Weights of a small GPT-style language model, trained from scratch on English Wikipedia.
Size: 16 layers, width 192, 3 heads of 64, MLP 768 tanh GELU, vocabulary 8192, 8.89M parameters.
Architecture: LayerNorm before each block, learned positions, biases.
Training: a variant of Muon for these matrices, 4997 steps.
MLP neurons of a small language model. Each row is named by its layer, matrix (up: input weights; down: output weights) and neuron, and shows model dimensions 16-143. Each number is 50 + 15 x the weight over its row's rms, rounded and kept within 0 to 99.
After each neuron's rows, "fires after" lists the tokens most often just before its 100 highest values on Wikipedia text that the model never trained on.

L5.up676:61 71 09 66 33 54 70 64 43 35 67 15 25 53 46 38 35 48 79 49 30 62 57 34 38 43 27 57 67 50 33 49 55 59 50 58 50 49 77 29 71 68 55 83 32 67 44 50 54 55 15 14 50 39 40 72 52 40 30 69 55 72 58 37 90 61 52 72 63 26 60 36 42 33 59 60 48 47 45 47 42 44 71 43 47 35 62 86 51 50 32 48 67 54 59 63 40 51 54 40 75 55 24 45 49 53 71 58 78 44 27 49 75 30 38 45 49 43 66 56 64 20 60 29 36 56 56 38
L5.down676:61 50 55 50 29 48 60 54 39 33 50 37 38 38 40 68 41 28 36 48 41 58 40 38 32 52 55 75 65 43 32 43 46 16 40 42 53 62 58 39 68 39 23 42 70 35 37 42 67 49 16 43 57 29 82 55 54 44 35 48 55 21 44 67 60 61 67 51 71 52 51 25 25 38 54 80 54 36 30 92 50 67 62 97 43 52 45 63 53 38 56 61 42 40 43 70 20 83 84 67 65 38 52 28 58 81 82 57 56 59 43 65 60 44 33 39 51 58 38 36 48 56 64 47 42 57 66 32
fires after: " |", " ±", " chart"

L5.up544:40 60 40 55 38 58 42 55 82 64 34 44 35 23 36 53 31 60 54 25 97 56 52 49 27 63 53 47 28 84 46 47 50 73 43 62 63 57 29 62 42 67 43 44 49 53 48 50 41 40 48 50 23 50 45 34 65 30 83 30 42 46 46 43 41 55 48 60 54 28 56 71 61 67 55 39 27 35 65 49 50 52 58 63 50 54 45 51 41 63 68 34 27 56 61 68 65 64 46 52 70 60 55 70 39 65 41 86 44 37 46 29 79 55 51 58 35 46 47 39 20 21 44 58 67 33 64 61
L5.down544:55 48 36 64 55 56 21 55 40 43 24 33 47 52 60 45 44 44 64 65 38 34 44 44 57 51 42 51 50 16 50 36 50 47 74 38 51 76 37 37 52 25 25 68 35 60 47 46 56 45 40 35 48 58 50 48 73 59 59 44 57 65 57 60 35 42 31 66 69 59 60 77 42 38 43 78 50 65 39 51 50 53 36 31 50 54 50 53 40 54 45 64 48 25 47 60 15 24 67 42 48 69 63 35 56 45 47 43 42 42 51 23 38 50 42 64 54 80 30 33 59 42 38 53 68 34 44 55
fires after: " (", "-", "\n\n", "\n", " °"

L3.up517:36 40 26 84 53 43 54 59 40 57 53 54 46 54 43 54 13 33 29 28 72 49 50 59 34 49 68 73 64 66 41 53 56 70 58 61 42 59 34 73 30 57 51 56 52 25 45 24 53 46 29 39 37 55 59 49 74 42 69 50 57 57 62 56 72 86 46 31 48 59 68 76 39 63 50 58 44 69 56 32 50 69 39 59 65 55 45 50 22 61 61 43 48 36 37 65 45 71 28 30 64 47 54 70 18 59 46 35 28 49 63 46 85 51 61 58 49 52 23 55 33 11 33 61 89 25 49 51
L3.down517:56 55 81 72 46 36 23 58 68 55 58 36 38 62 70 32 35 61 49 33 78 63 61 50 43 48 40 39 35 69 52 60 34 79 35 52 63 30 24 63 47 32 52 49 12 45 63 60 46 45 15 55 62 34 45 63 69 63 77 41 43 64 43 73 71 54 64 46 36 29 38 67 74 57 42 32 39 48 77 51 21 40 55 55 37 49 29 50 41 55 63 66 45 17 62 62 60 69 67 41 26 45 62 64 40 66 45 11 36 41 54 49 75 41 70 33 31 76 32 39 55 11 48 59 69 34 76 40
fires after: " (", "\n\n", " \"", "=", "-", "\n"

L10.up767:20 52 37 57 32 55 39 62 62 27 43 65 41 47 51 22 49 54 58 43 59 72 55 62 44 27 34 36 43 30 54 24 59 54 65 43 43 45 34 66 55 56 53 61 42 34 65 43 36 08 45 23 03 56 25 30 48 49 57 58 56 40 57 59 51 63 36 56 54 58 89 60 70 37 44 45 26 50 40 64 69 52 47 40 34 30 28 39 56 48 71 34 41 39 42 63 23 62 72 36 58 61 93 42 40 48 56 50 48 57 55 62 42 43 42 14 29 56 57 42 73 57 61 43 43 54 49 72
L10.down767:56 38 90 13 33 34 29 68 31 53 39 56 34 75 37 77 50 57 50 50 47 59 45 52 49 51 46 55 41 52 54 58 69 39 51 81 43 49 65 48 93 62 57 45 31 64 23 18 50 39 36 55 37 00 60 58 62 48 60 60 74 73 46 48 59 53 40 56 47 37 50 44 39 42 51 29 54 46 42 34 54 49 49 59 41 49 21 58 53 58 43 65 36 65 58 16 32 26 24 46 64 54 67 53 51 65 61 60 33 37 61 70 71 61 46 37 31 71 56 23 35 39 57 62 48 39 65 26
fires after: "-", "="

L8.up271:50 33 54 35 69 60 43 60 51 43 40 60 34 50 35 45 68 59 48 45 45 37 15 60 39 30 56 29 62 37 23 50 68 59 60 43 50 70 53 33 70 75 65 37 53 56 48 69 52 24 59 48 48 44 16 53 52 59 44 54 66 71 43 67 64 69 27 57 57 44 47 44 54 42 67 60 37 56 54 54 51 88 49 46 55 38 52 42 61 60 64 50 39 19 53 44 41 66 64 55 16 30 61 56 38 68 62 45 54 58 48 51 23 36 46 49 47 62 26 64 64 33 85 65 51 67 59 70
L8.down271:38 50 26 57 43 33 24 49 49 63 59 32 52 69 53 80 64 35 08 67 57 64 60 47 69 53 32 70 58 57 47 47 21 60 55 51 51 55 74 53 63 42 30 75 52 47 46 56 49 77 33 38 71 63 60 45 23 44 39 34 70 29 45 49 44 50 58 36 18 38 57 75 38 56 38 56 56 27 42 45 37 45 52 62 28 68 42 53 71 51 46 23 55 61 37 28 52 52 63 65 76 69 36 80 50 40 57 54 48 22 56 78 60 25 44 52 93 20 76 47 69 45 19 45 38 73 40 65
fires after: " |", ".", "=", ":", "|", " followed"

L10.up375:29 36 30 42 55 62 92 65 57 65 42 48 40 36 29 61 87 29 54 43 70 53 42 30 61 41 23 60 33 41 48 47 51 44 57 52 73 66 30 35 46 42 76 49 36 47 29 41 49 42 63 49 65 57 48 29 67 33 16 68 62 76 33 71 38 46 52 48 60 56 43 28 74 43 58 69 59 30 59 68 58 65 65 37 44 45 74 60 54 91 22 45 45 42 64 69 34 53 25 29 44 38 74 66 62 37 57 31 59 48 40 43 56 46 46 53 44 34 46 32 43 29 45 49 92 55 50 55
L10.down375:45 57 25 55 62 36 68 31 28 32 70 48 71 65 43 29 49 54 43 50 54 72 43 38 69 64 44 40 65 41 56 68 51 87 75 58 37 83 54 38 52 42 42 47 43 37 47 52 58 39 08 27 81 84 46 63 52 48 50 52 44 57 63 45 44 65 50 72 64 67 61 32 58 73 62 27 54 32 67 50 34 39 62 35 34 70 44 41 52 42 29 25 09 52 63 71 68 71 46 62 36 21 39 66 41 43 37 59 44 29 40 37 34 65 42 69 44 45 53 40 61 63 53 42 57 57 63 39
fires after: "=", ".", "|", " All", " |", "\n\n"

L13.up275:58 35 50 32 70 57 61 74 56 50 47 43 39 73 47 47 80 43 30 56 64 43 37 44 49 43 30 25 53 75 58 48 68 38 54 70 54 65 55 52 41 44 34 64 49 55 46 38 74 27 48 54 46 53 74 29 46 35 25 41 28 78 68 57 78 83 39 36 50 33 56 63 03 71 61 54 26 40 63 52 27 49 55 56 54 72 36 93 33 70 44 43 39 49 70 58 55 56 47 57 37 56 73 52 48 70 52 35 67 76 32 33 60 54 18 56 45 42 44 50 70 47 48 64 33 36 45 68
L13.down275:44 25 50 61 78 58 29 47 71 75 45 67 65 30 32 47 39 63 56 11 14 38 83 52 56 77 56 61 42 48 69 68 60 57 76 24 51 60 54 62 47 21 61 39 37 49 56 60 52 45 21 56 43 38 44 52 50 62 83 29 33 70 29 44 53 44 39 46 38 50 49 44 68 44 36 49 77 67 28 56 63 65 42 59 40 75 47 18 59 42 40 44 39 56 27 39 38 35 60 44 54 48 44 59 45 45 30 41 37 36 41 44 37 51 74 19 41 59 42 57 51 26 50 35 54 34 47 38
fires after: ",", " |", " \"", "\n", " (", " of"

L5.up401:59 60 40 22 57 54 60 55 37 68 44 61 50 54 64 75 62 54 48 67 70 58 42 59 40 49 30 58 42 33 41 78 81 59 47 23 47 42 44 58 53 40 61 38 32 28 29 52 35 58 45 47 51 52 60 38 66 49 46 61 41 47 43 67 33 77 58 34 35 43 29 35 40 47 68 30 46 39 46 74 90 55 66 44 59 54 78 37 24 57 46 28 83 42 56 80 24 51 45 50 62 36 81 48 42 42 36 59 45 42 31 50 27 62 61 41 44 24 46 45 65 50 69 57 79 52 47 80
L5.down401:79 55 50 37 49 65 50 57 59 57 58 33 54 63 57 72 45 50 49 44 65 29 45 49 62 69 45 76 55 38 38 68 59 58 46 56 56 28 53 42 50 19 32 27 53 45 58 64 46 70 41 34 35 63 46 74 51 50 46 52 49 43 18 10 67 52 60 30 62 63 59 49 48 65 66 60 53 31 34 57 41 50 57 76 39 41 57 44 64 58 37 43 32 33 93 51 36 60 44 59 29 48 55 56 10 24 24 63 70 45 48 36 68 57 41 52 41 44 51 46 66 73 42 29 26 47 60 77
fires after: ".", " (", " \"", " in", "\n\n"

L4.up614:51 36 65 51 13 46 80 56 59 39 35 28 20 69 67 48 51 28 72 55 67 56 39 39 55 53 75 58 50 40 52 57 67 53 40 62 48 44 35 49 32 78 32 71 27 53 39 38 39 44 50 48 20 72 48 51 75 43 33 69 62 54 38 29 68 66 59 38 39 62 49 96 58 57 52 56 35 73 51 39 36 42 42 47 60 57 60 66 40 19 35 13 56 47 67 66 29 67 63 75 68 59 47 53 42 49 37 45 64 65 47 56 55 58 60 25 56 40 52 72 43 43 65 52 47 38 39 57
L4.down614:70 48 56 31 33 55 38 51 54 46 44 57 62 42 58 62 62 35 72 33 21 60 18 55 53 61 52 82 53 34 56 51 64 46 42 39 30 49 31 80 32 46 65 66 52 53 45 37 59 58 64 66 43 42 64 35 53 65 65 52 89 79 19 60 82 27 47 28 67 52 51 53 39 48 25 28 44 15 53 57 42 56 54 19 43 89 32 60 42 44 41 66 64 45 25 69 52 49 65 47 36 54 62 57 52 51 79 50 57 49 59 45 50 23 71 39 40 47 33 37 70 44 45 23 63 60 32 54
fires after: ",", " |", " ("

L8.up616:61 29 48 65 38 30 53 40 36 29 23 72 25 23 33 58 59 37 45 31 43 81 43 64 35 60 22 42 59 40 65 64 80 47 39 62 49 70 37 74 50 52 61 41 54 51 40 34 55 38 33 48 63 60 26 32 60 61 63 48 47 50 75 57 50 63 35 43 66 36 50 25 50 23 48 31 38 61 42 53 93 69 79 39 39 41 37 37 75 67 24 41 54 45 78 67 52 50 43 51 45 49 56 59 37 31 51 66 25 60 69 59 63 48 51 59 48 55 80 52 70 73 68 35 57 45 57 33
L8.down616:72 29 56 37 41 51 41 86 46 37 24 56 49 69 67 69 71 60 53 62 67 30 35 53 34 52 27 68 23 59 64 59 14 43 42 20 65 42 66 50 64 42 53 33 52 29 36 26 77 37 24 51 48 43 52 49 50 67 56 38 62 64 47 51 54 39 23 38 52 69 38 60 46 67 42 49 50 49 52 31 69 41 48 68 60 47 56 48 60 55 82 45 86 40 57 47 59 56 73 38 29 62 29 31 48 36 57 40 38 56 49 86 27 82 46 33 21 58 64 62 75 86 64 60 65 47 46 52
fires after: "=", " career", " life", " =", "Early"

L4.up579:50 55 48 48 45 30 54 70 52 62 40 45 33 40 39 38 63 75 25 21 82 60 37 28 54 61 73 51 52 51 49 62 40 42 61 42 37 51 57 69 23 50 47 64 82 39 58 17 47 63 33 68 37 37 47 64 68 76 60 41 56 46 36 73 39 71 79 31 50 37 54 41 37 36 43 31 36 45 92 61 52 59 47 31 56 46 56 51 14 81 67 35 62 41 53 58 58 61 45 33 60 79 36 81 27 48 47 41 23 60 44 36 56 50 47 67 31 51 21 33 37 44 48 48 69 47 48 46
L4.down579:55 54 40 59 36 36 68 54 69 70 39 31 22 32 40 47 43 54 45 67 43 55 57 61 35 62 62 72 51 27 26 43 52 49 52 20 48 69 30 42 45 34 54 37 50 60 34 29 55 20 28 31 56 32 62 84 49 43 35 35 36 46 48 35 47 60 46 43 46 33 86 53 46 55 78 63 54 53 55 49 57 45 23 64 52 75 49 36 44 79 62 42 43 49 53 69 43 22 37 36 53 53 67 34 30 53 68 51 44 35 66 33 67 53 78 36 61 56 59 45 43 45 79 60 79 39 30 48
fires after: "-", "\n", "°", "\n\n", " (", "="

L10.up377:50 53 33 40 44 50 65 58 49 25 42 33 16 54 57 48 55 47 55 26 81 52 47 63 58 36 52 37 31 28 30 57 68 78 37 63 44 59 58 57 58 42 53 44 54 59 59 55 46 50 38 49 13 59 23 65 29 50 67 65 32 42 48 52 26 49 56 32 50 31 63 45 30 57 58 42 52 49 11 35 56 40 41 63 46 59 58 24 39 79 56 36 60 37 28 57 53 80 48 42 40 65 55 59 49 38 57 56 59 48 47 66 46 45 35 55 25 37 45 39 23 54 53 73 66 48 60 79
L10.down377:39 56 46 44 45 94 59 53 58 40 56 69 56 32 38 68 56 66 57 39 49 47 44 51 63 54 37 32 48 48 91 49 72 53 79 63 45 65 33 41 60 41 43 42 71 27 25 48 61 58 61 72 51 66 37 36 51 73 45 48 66 71 40 67 37 77 50 84 48 73 40 51 48 59 26 50 60 60 73 59 32 50 35 39 49 66 64 72 20 45 54 54 47 27 46 46 50 46 48 19 52 30 54 32 29 68 63 59 45 33 53 32 61 43 54 59 68 70 55 27 36 58 44 45 59 34 44 37
fires after: "=", "-", "\n\n", "\n", " un", " ("

L10.up599:51 25 48 69 52 61 60 75 78 61 64 36 59 70 66 37 49 49 40 61 33 69 67 40 51 35 09 34 61 57 55 25 27 33 39 45 74 54 59 42 56 27 52 56 58 72 31 75 39 45 60 58 24 40 60 30 25 51 39 60 54 74 55 30 73 56 21 65 32 28 78 38 27 62 51 56 49 62 60 80 59 50 80 63 69 73 33 44 44 60 53 65 66 52 33 69 39 82 50 75 47 62 67 44 68 42 57 52 30 58 40 60 48 52 41 42 56 63 35 56 42 61 65 58 41 67 49 27
L10.down599:27 44 36 23 36 79 60 15 44 53 39 67 38 64 45 53 34 43 55 75 25 49 93 73 43 51 38 51 33 66 62 78 81 44 25 24 61 46 38 29 56 55 54 39 41 45 66 63 43 29 74 47 50 59 56 66 40 25 45 56 59 35 26 43 75 45 47 58 46 46 42 50 67 56 66 31 34 51 52 63 58 66 55 59 59 36 59 37 64 51 39 51 71 49 62 66 35 36 50 36 72 71 46 41 52 47 20 56 57 45 25 60 28 59 40 53 40 18 74 37 76 57 42 67 58 68 53 64
fires after: "-", " was", ",", " and", " been", " to"

L3.up90:26 73 63 51 47 48 37 51 69 76 45 62 40 56 58 48 51 64 33 39 64 68 41 32 33 50 56 43 64 62 57 61 71 41 57 87 29 58 42 84 37 74 37 35 09 37 51 51 46 16 88 45 44 77 01 50 45 64 57 43 78 40 66 50 32 69 43 39 62 57 84 64 46 41 58 39 47 34 64 63 46 74 36 65 54 42 60 37 42 65 38 34 59 52 46 48 34 67 48 49 50 50 61 38 56 51 37 61 66 44 19 37 70 37 52 44 51 61 64 51 20 53 70 40 30 43 51 26
L3.down90:66 42 36 13 72 45 61 56 57 43 67 50 65 54 43 48 52 61 77 62 57 56 64 61 19 49 57 42 57 58 28 56 52 17 63 21 39 44 61 25 43 29 72 49 68 56 24 61 41 53 29 39 65 24 77 56 19 48 30 66 69 38 20 36 63 70 45 79 21 13 36 45 49 50 68 35 62 60 45 61 52 57 46 52 45 52 62 74 45 49 35 54 33 42 33 57 52 34 29 50 49 31 61 46 34 33 79 71 57 49 61 43 34 51 55 55 48 67 71 67 68 75 16 65 62 37 43 62
fires after: " (", " was", "-", ","

L8.up278:50 42 40 41 44 56 43 59 41 44 92 38 43 29 43 45 65 36 59 47 71 86 40 23 58 64 27 47 52 32 51 57 55 35 40 54 57 54 50 45 31 74 44 58 36 54 21 66 53 17 66 36 51 62 40 51 51 62 50 30 78 35 61 50 48 36 68 46 32 42 54 49 34 65 48 64 70 49 65 87 49 73 52 28 32 21 69 74 63 54 30 54 33 53 46 76 46 47 26 28 54 33 52 58 44 49 66 48 37 51 40 45 59 42 49 46 63 20 50 33 58 43 64 68 82 45 36 38
L8.down278:52 28 44 68 50 49 58 53 50 52 41 26 70 45 57 20 44 51 61 68 39 50 42 47 58 43 66 59 56 35 31 33 44 71 74 44 60 40 58 55 21 28 48 37 71 52 52 43 54 50 58 54 49 80 61 51 23 69 79 58 82 28 64 92 46 51 43 72 44 34 64 40 36 54 42 55 72 77 39 56 47 74 53 17 63 47 33 57 44 64 72 66 27 53 15 63 68 47 58 48 27 51 52 53 59 51 43 49 59 31 39 45 61 55 49 56 51 58 39 30 33 89 61 31 54 65 29 23
fires after: " |", "=", "."

L4.up448:28 56 29 59 33 66 55 56 57 58 54 53 34 54 23 49 22 61 34 35 90 50 30 20 37 26 86 65 44 72 61 52 52 79 19 71 44 65 59 66 43 64 50 44 53 33 43 39 29 40 29 51 46 65 66 43 58 52 72 47 41 56 37 48 67 49 62 26 58 52 31 63 32 80 45 40 39 55 57 39 69 56 74 60 45 53 43 44 54 65 66 33 50 56 83 81 43 50 25 26 63 57 39 72 36 57 36 56 23 40 21 52 70 56 67 45 37 64 21 35 40 31 46 52 76 30 56 76
L4.down448:44 59 44 62 31 56 31 53 57 71 45 56 30 50 59 51 11 69 40 35 57 53 61 42 39 45 54 23 67 41 36 24 56 87 48 53 91 61 42 40 53 21 45 42 44 68 58 59 75 21 46 49 43 50 55 49 49 51 79 40 20 58 34 59 63 46 49 45 56 44 38 86 49 64 41 56 36 67 58 42 35 61 56 58 40 26 19 57 48 58 46 76 40 40 43 67 39 42 67 77 38 67 60 68 57 57 47 21 39 48 57 44 69 56 42 61 60 75 34 25 80 33 50 54 76 36 41 62
fires after: " (", "\n\n", "\n"

L9.up116:30 61 47 49 36 46 65 70 60 43 34 44 31 49 66 53 76 52 60 46 80 44 49 61 34 48 26 57 34 66 60 32 84 32 57 45 75 75 51 72 19 33 59 39 51 54 41 41 29 34 44 28 62 28 19 41 83 38 50 73 17 63 74 62 38 52 35 21 40 36 49 52 56 45 54 41 68 25 43 50 42 59 65 57 01 60 72 49 73 45 37 33 50 69 65 46 47 76 60 41 49 57 58 51 36 73 43 33 45 77 51 60 37 58 65 35 57 48 40 70 49 62 38 23 50 20 32 55
L9.down116:51 43 32 54 76 48 63 45 74 54 47 65 52 44 72 46 33 56 44 61 72 53 32 58 54 66 16 42 47 42 63 66 55 83 59 50 45 62 47 56 43 52 74 38 54 42 73 42 33 64 32 54 54 77 58 57 71 53 49 04 36 49 40 40 53 47 68 35 68 61 57 83 27 72 75 52 54 55 55 51 40 47 49 53 68 50 26 51 23 50 35 47 13 62 36 52 53 35 67 28 97 42 56 60 51 63 44 50 57 30 73 28 66 59 40 72 57 52 62 27 53 46 44 42 39 52 53 48
fires after: " |", " (", ",", ".", "–"

L4.up593:38 38 67 43 56 31 44 47 45 34 50 29 37 52 42 42 60 54 64 44 42 55 34 23 47 63 55 54 69 52 62 41 57 52 47 45 43 74 49 54 64 61 36 61 60 48 79 26 55 61 68 60 37 45 44 45 85 49 55 61 58 43 36 58 50 47 43 11 58 71 68 93 29 27 38 42 63 33 68 24 29 38 51 54 36 61 46 82 26 09 48 29 56 46 77 55 46 47 61 51 63 38 56 55 51 28 66 74 44 67 56 57 64 50 42 35 18 57 42 62 45 37 55 54 38 49 60 64
L4.down593:51 30 57 78 41 57 57 45 58 48 67 63 54 39 64 24 47 49 66 39 38 47 54 55 47 50 21 36 51 46 65 67 45 40 48 48 46 57 68 62 83 72 68 73 54 46 20 42 53 18 60 54 27 52 42 34 23 82 44 76 51 43 75 64 51 63 54 18 66 33 53 74 34 60 26 58 62 58 39 28 43 45 56 38 24 54 45 78 41 27 61 67 21 31 69 61 21 46 53 60 45 65 51 41 05 46 70 51 58 50 61 49 43 58 67 28 78 65 14 31 49 68 67 44 43 49 76 47
fires after: ",", ".", ";"

L4.up256:51 74 36 54 45 57 45 68 66 62 51 62 51 75 61 52 32 36 67 27 50 45 66 63 38 32 51 72 38 22 63 54 45 29 57 59 52 44 23 26 45 54 23 43 51 50 54 54 70 57 38 63 61 47 18 76 53 35 54 63 51 67 40 50 38 38 84 22 09 55 41 53 52 35 61 58 53 55 32 60 77 51 54 51 55 46 57 46 46 14 44 49 42 46 63 57 59 46 45 23 72 79 33 55 50 32 59 58 24 40 60 34 25 39 39 23 55 54 64 65 63 55 67 41 36 48 30 71
L4.down256:36 43 66 63 45 54 30 49 53 46 71 54 35 38 61 43 40 60 57 68 40 57 40 53 49 46 67 16 06 40 64 70 61 30 45 82 71 41 84 48 44 52 60 39 36 53 46 62 35 55 51 69 52 46 63 70 49 51 46 82 47 33 38 74 42 69 14 49 64 38 83 34 33 48 31 74 52 75 32 37 13 72 49 60 57 42 33 51 57 51 38 46 55 41 48 97 35 59 41 81 59 57 77 51 49 39 56 48 68 51 68 23 49 54 56 32 46 37 37 57 50 28 50 34 68 78 48 55
fires after: "=", " took"

L5.up129:51 60 58 44 58 33 34 59 50 32 63 45 78 82 41 51 45 48 40 46 57 57 33 58 63 51 31 38 69 48 63 45 63 26 59 40 57 43 22 80 42 54 71 68 59 64 58 45 39 60 55 64 30 56 66 72 54 47 53 47 66 69 48 51 49 67 56 08 61 83 65 67 57 42 36 29 53 12 58 69 37 48 78 56 45 48 35 73 29 33 71 25 25 45 60 36 59 71 59 37 38 59 41 61 61 39 76 58 26 53 56 62 46 41 59 42 54 72 34 66 29 55 67 44 18 35 52 46
L5.down129:36 42 46 19 43 35 66 49 42 44 60 48 66 55 50 58 87 34 86 35 43 45 45 56 71 37 41 62 56 51 42 77 50 45 18 46 56 31 59 64 55 33 60 72 38 29 52 32 23 59 42 48 50 33 60 58 37 57 66 39 60 70 72 63 41 71 73 32 55 51 55 69 51 36 20 63 46 64 31 59 35 69 83 55 33 42 32 39 43 50 46 51 44 67 49 65 25 72 38 32 63 74 55 67 39 40 61 52 73 37 55 14 59 48 27 52 63 44 26 66 25 51 69 63 70 36 38 51
fires after: ",", "S", ".", " U", " E", "C"

L7.up613:53 57 22 32 62 62 86 60 70 35 58 48 67 56 39 50 32 48 55 41 49 30 32 49 34 27 69 78 58 46 60 52 47 55 40 39 63 48 38 53 31 40 44 32 74 31 75 21 48 45 36 41 31 64 26 54 57 57 81 76 29 44 57 48 64 37 50 46 50 53 62 68 64 40 67 22 47 23 40 60 59 42 53 50 43 52 72 35 32 61 50 42 49 45 23 44 33 55 46 46 60 80 37 38 65 50 48 51 82 44 39 54 14 36 38 38 42 37 26 54 86 64 78 22 56 70 55 71
L7.down613:66 39 13 24 30 33 43 62 38 37 41 80 60 53 35 54 37 49 51 47 48 75 56 35 35 54 40 42 73 45 46 53 32 29 37 49 60 48 32 78 47 56 66 30 39 15 53 26 65 51 26 40 22 61 55 69 69 57 46 49 57 48 62 53 65 67 54 72 52 40 68 37 65 30 29 35 27 43 43 43 57 57 50 60 54 59 65 37 59 42 50 25 67 60 52 45 31 82 64 43 65 55 45 20 46 64 47 51 52 58 43 56 45 23 35 43 57 41 71 50 42 56 69 52 78 42 26 51
fires after: "=", ")", "di", "elle", "ele"

L5.up645:34 36 82 57 55 55 57 67 53 39 76 36 39 19 44 57 74 46 50 39 85 67 46 39 51 52 62 52 90 59 52 44 44 43 50 40 26 71 55 49 17 69 45 47 41 55 35 60 54 47 47 49 54 71 57 36 74 53 27 60 42 62 49 84 50 30 41 18 37 39 54 52 27 47 63 66 54 43 42 51 17 42 68 40 45 48 62 82 36 47 43 58 43 49 68 54 58 59 57 52 56 53 37 61 44 53 81 44 47 68 60 66 61 46 59 78 63 39 37 73 49 38 50 58 52 46 64 18
L5.down645:44 41 34 59 36 58 76 59 44 48 34 50 78 53 54 30 60 50 48 41 37 48 48 40 71 58 77 63 51 58 50 50 63 24 52 41 57 50 56 70 54 71 68 63 84 65 45 34 78 36 57 44 33 62 65 58 41 91 75 44 43 36 40 58 42 61 38 43 44 22 38 63 21 59 68 65 75 71 45 29 55 41 47 59 35 42 49 66 42 46 48 46 16 30 57 61 41 16 28 46 49 61 57 49 35 41 59 33 39 75 53 79 59 94 48 34 47 65 51 46 14 61 33 60 56 43 54 77
fires after: ",", " |"

L10.up403:44 25 48 59 54 46 76 62 51 52 47 41 33 18 50 86 63 70 30 62 40 42 51 00 69 49 49 64 71 78 61 58 36 65 29 43 60 50 61 70 41 48 28 86 58 49 34 32 56 73 59 55 40 43 56 62 45 51 44 87 36 72 51 37 80 56 49 46 72 26 40 42 50 83 54 55 45 50 58 73 30 68 62 68 59 59 39 65 41 65 38 60 50 56 57 56 39 64 56 66 45 18 51 34 72 47 45 32 54 33 31 51 47 38 56 42 51 67 43 48 48 38 66 67 35 56 45 13
L10.down403:75 59 83 46 23 52 48 36 48 49 41 37 88 61 64 51 58 65 55 40 39 49 51 40 52 45 83 47 55 63 49 68 44 93 49 36 42 67 49 27 62 45 24 16 31 52 54 81 49 26 57 24 37 51 37 71 50 54 38 30 40 37 39 50 69 56 49 49 51 48 62 49 65 45 28 71 62 34 48 66 67 38 30 68 65 98 34 62 39 35 27 68 29 39 64 06 44 61 21 60 55 54 69 45 48 48 61 39 67 56 50 41 50 58 48 47 80 53 55 44 58 52 69 68 46 65 36 56
fires after: "'", " of", " was", " to"

L4.up537:54 58 41 57 45 41 67 74 33 49 32 26 23 62 33 53 47 52 67 36 36 61 52 74 22 37 34 60 64 35 19 27 51 55 43 37 48 86 45 35 39 73 28 79 27 50 67 57 52 38 74 31 48 33 31 79 89 35 30 65 54 68 37 35 49 26 57 56 50 45 34 43 46 54 59 48 68 39 55 67 43 59 55 83 43 53 51 47 61 44 72 43 50 62 46 28 26 47 34 45 60 66 38 38 55 46 57 77 38 68 60 63 58 42 34 59 74 74 42 58 68 29 50 70 53 55 61 62
L4.down537:58 38 46 62 46 60 44 57 37 34 40 53 36 65 51 39 41 78 40 36 54 65 63 60 44 78 54 44 51 58 21 71 54 62 60 66 55 72 70 52 44 43 72 46 57 47 30 46 37 55 92 53 52 69 63 17 26 76 28 38 39 37 37 66 30 60 37 41 51 33 65 55 51 37 06 52 68 46 45 26 55 63 69 37 39 55 00 81 40 54 40 43 43 47 48 52 53 64 45 63 38 65 59 69 59 63 70 49 53 40 72 61 66 50 41 50 55 15 49 51 35 60 36 44 36 61 54 54
fires after: "=", " |", ":"

L5.up471:61 35 57 47 36 33 41 43 50 56 59 26 43 54 46 60 48 51 62 64 40 65 58 49 46 54 58 17 56 58 46 61 74 64 61 24 67 63 70 58 38 35 54 72 47 58 53 26 38 38 56 39 51 41 41 35 57 29 16 70 35 61 54 52 33 72 44 12 71 25 66 62 38 61 64 61 41 47 60 40 38 46 49 61 33 82 50 83 45 47 32 38 56 59 84 72 21 25 70 43 58 48 54 48 50 49 67 60 43 44 49 48 52 79 39 41 62 52 53 52 52 39 61 51 85 52 36 65
L5.down471:54 35 52 48 82 62 61 55 68 56 17 43 14 83 54 33 49 33 21 51 39 72 69 67 65 31 39 57 51 80 44 43 36 92 58 58 61 43 69 46 59 61 17 38 65 55 25 48 43 45 53 59 60 57 47 64 31 45 57 21 61 58 18 49 64 60 48 63 51 38 56 69 46 48 51 66 45 41 45 54 62 65 36 48 34 65 34 48 57 22 57 45 53 68 37 39 52 75 54 55 36 73 74 53 55 84 32 19 56 53 63 33 52 23 56 54 27 62 43 49 60 35 56 46 49 44 66 70
fires after: ",", ";"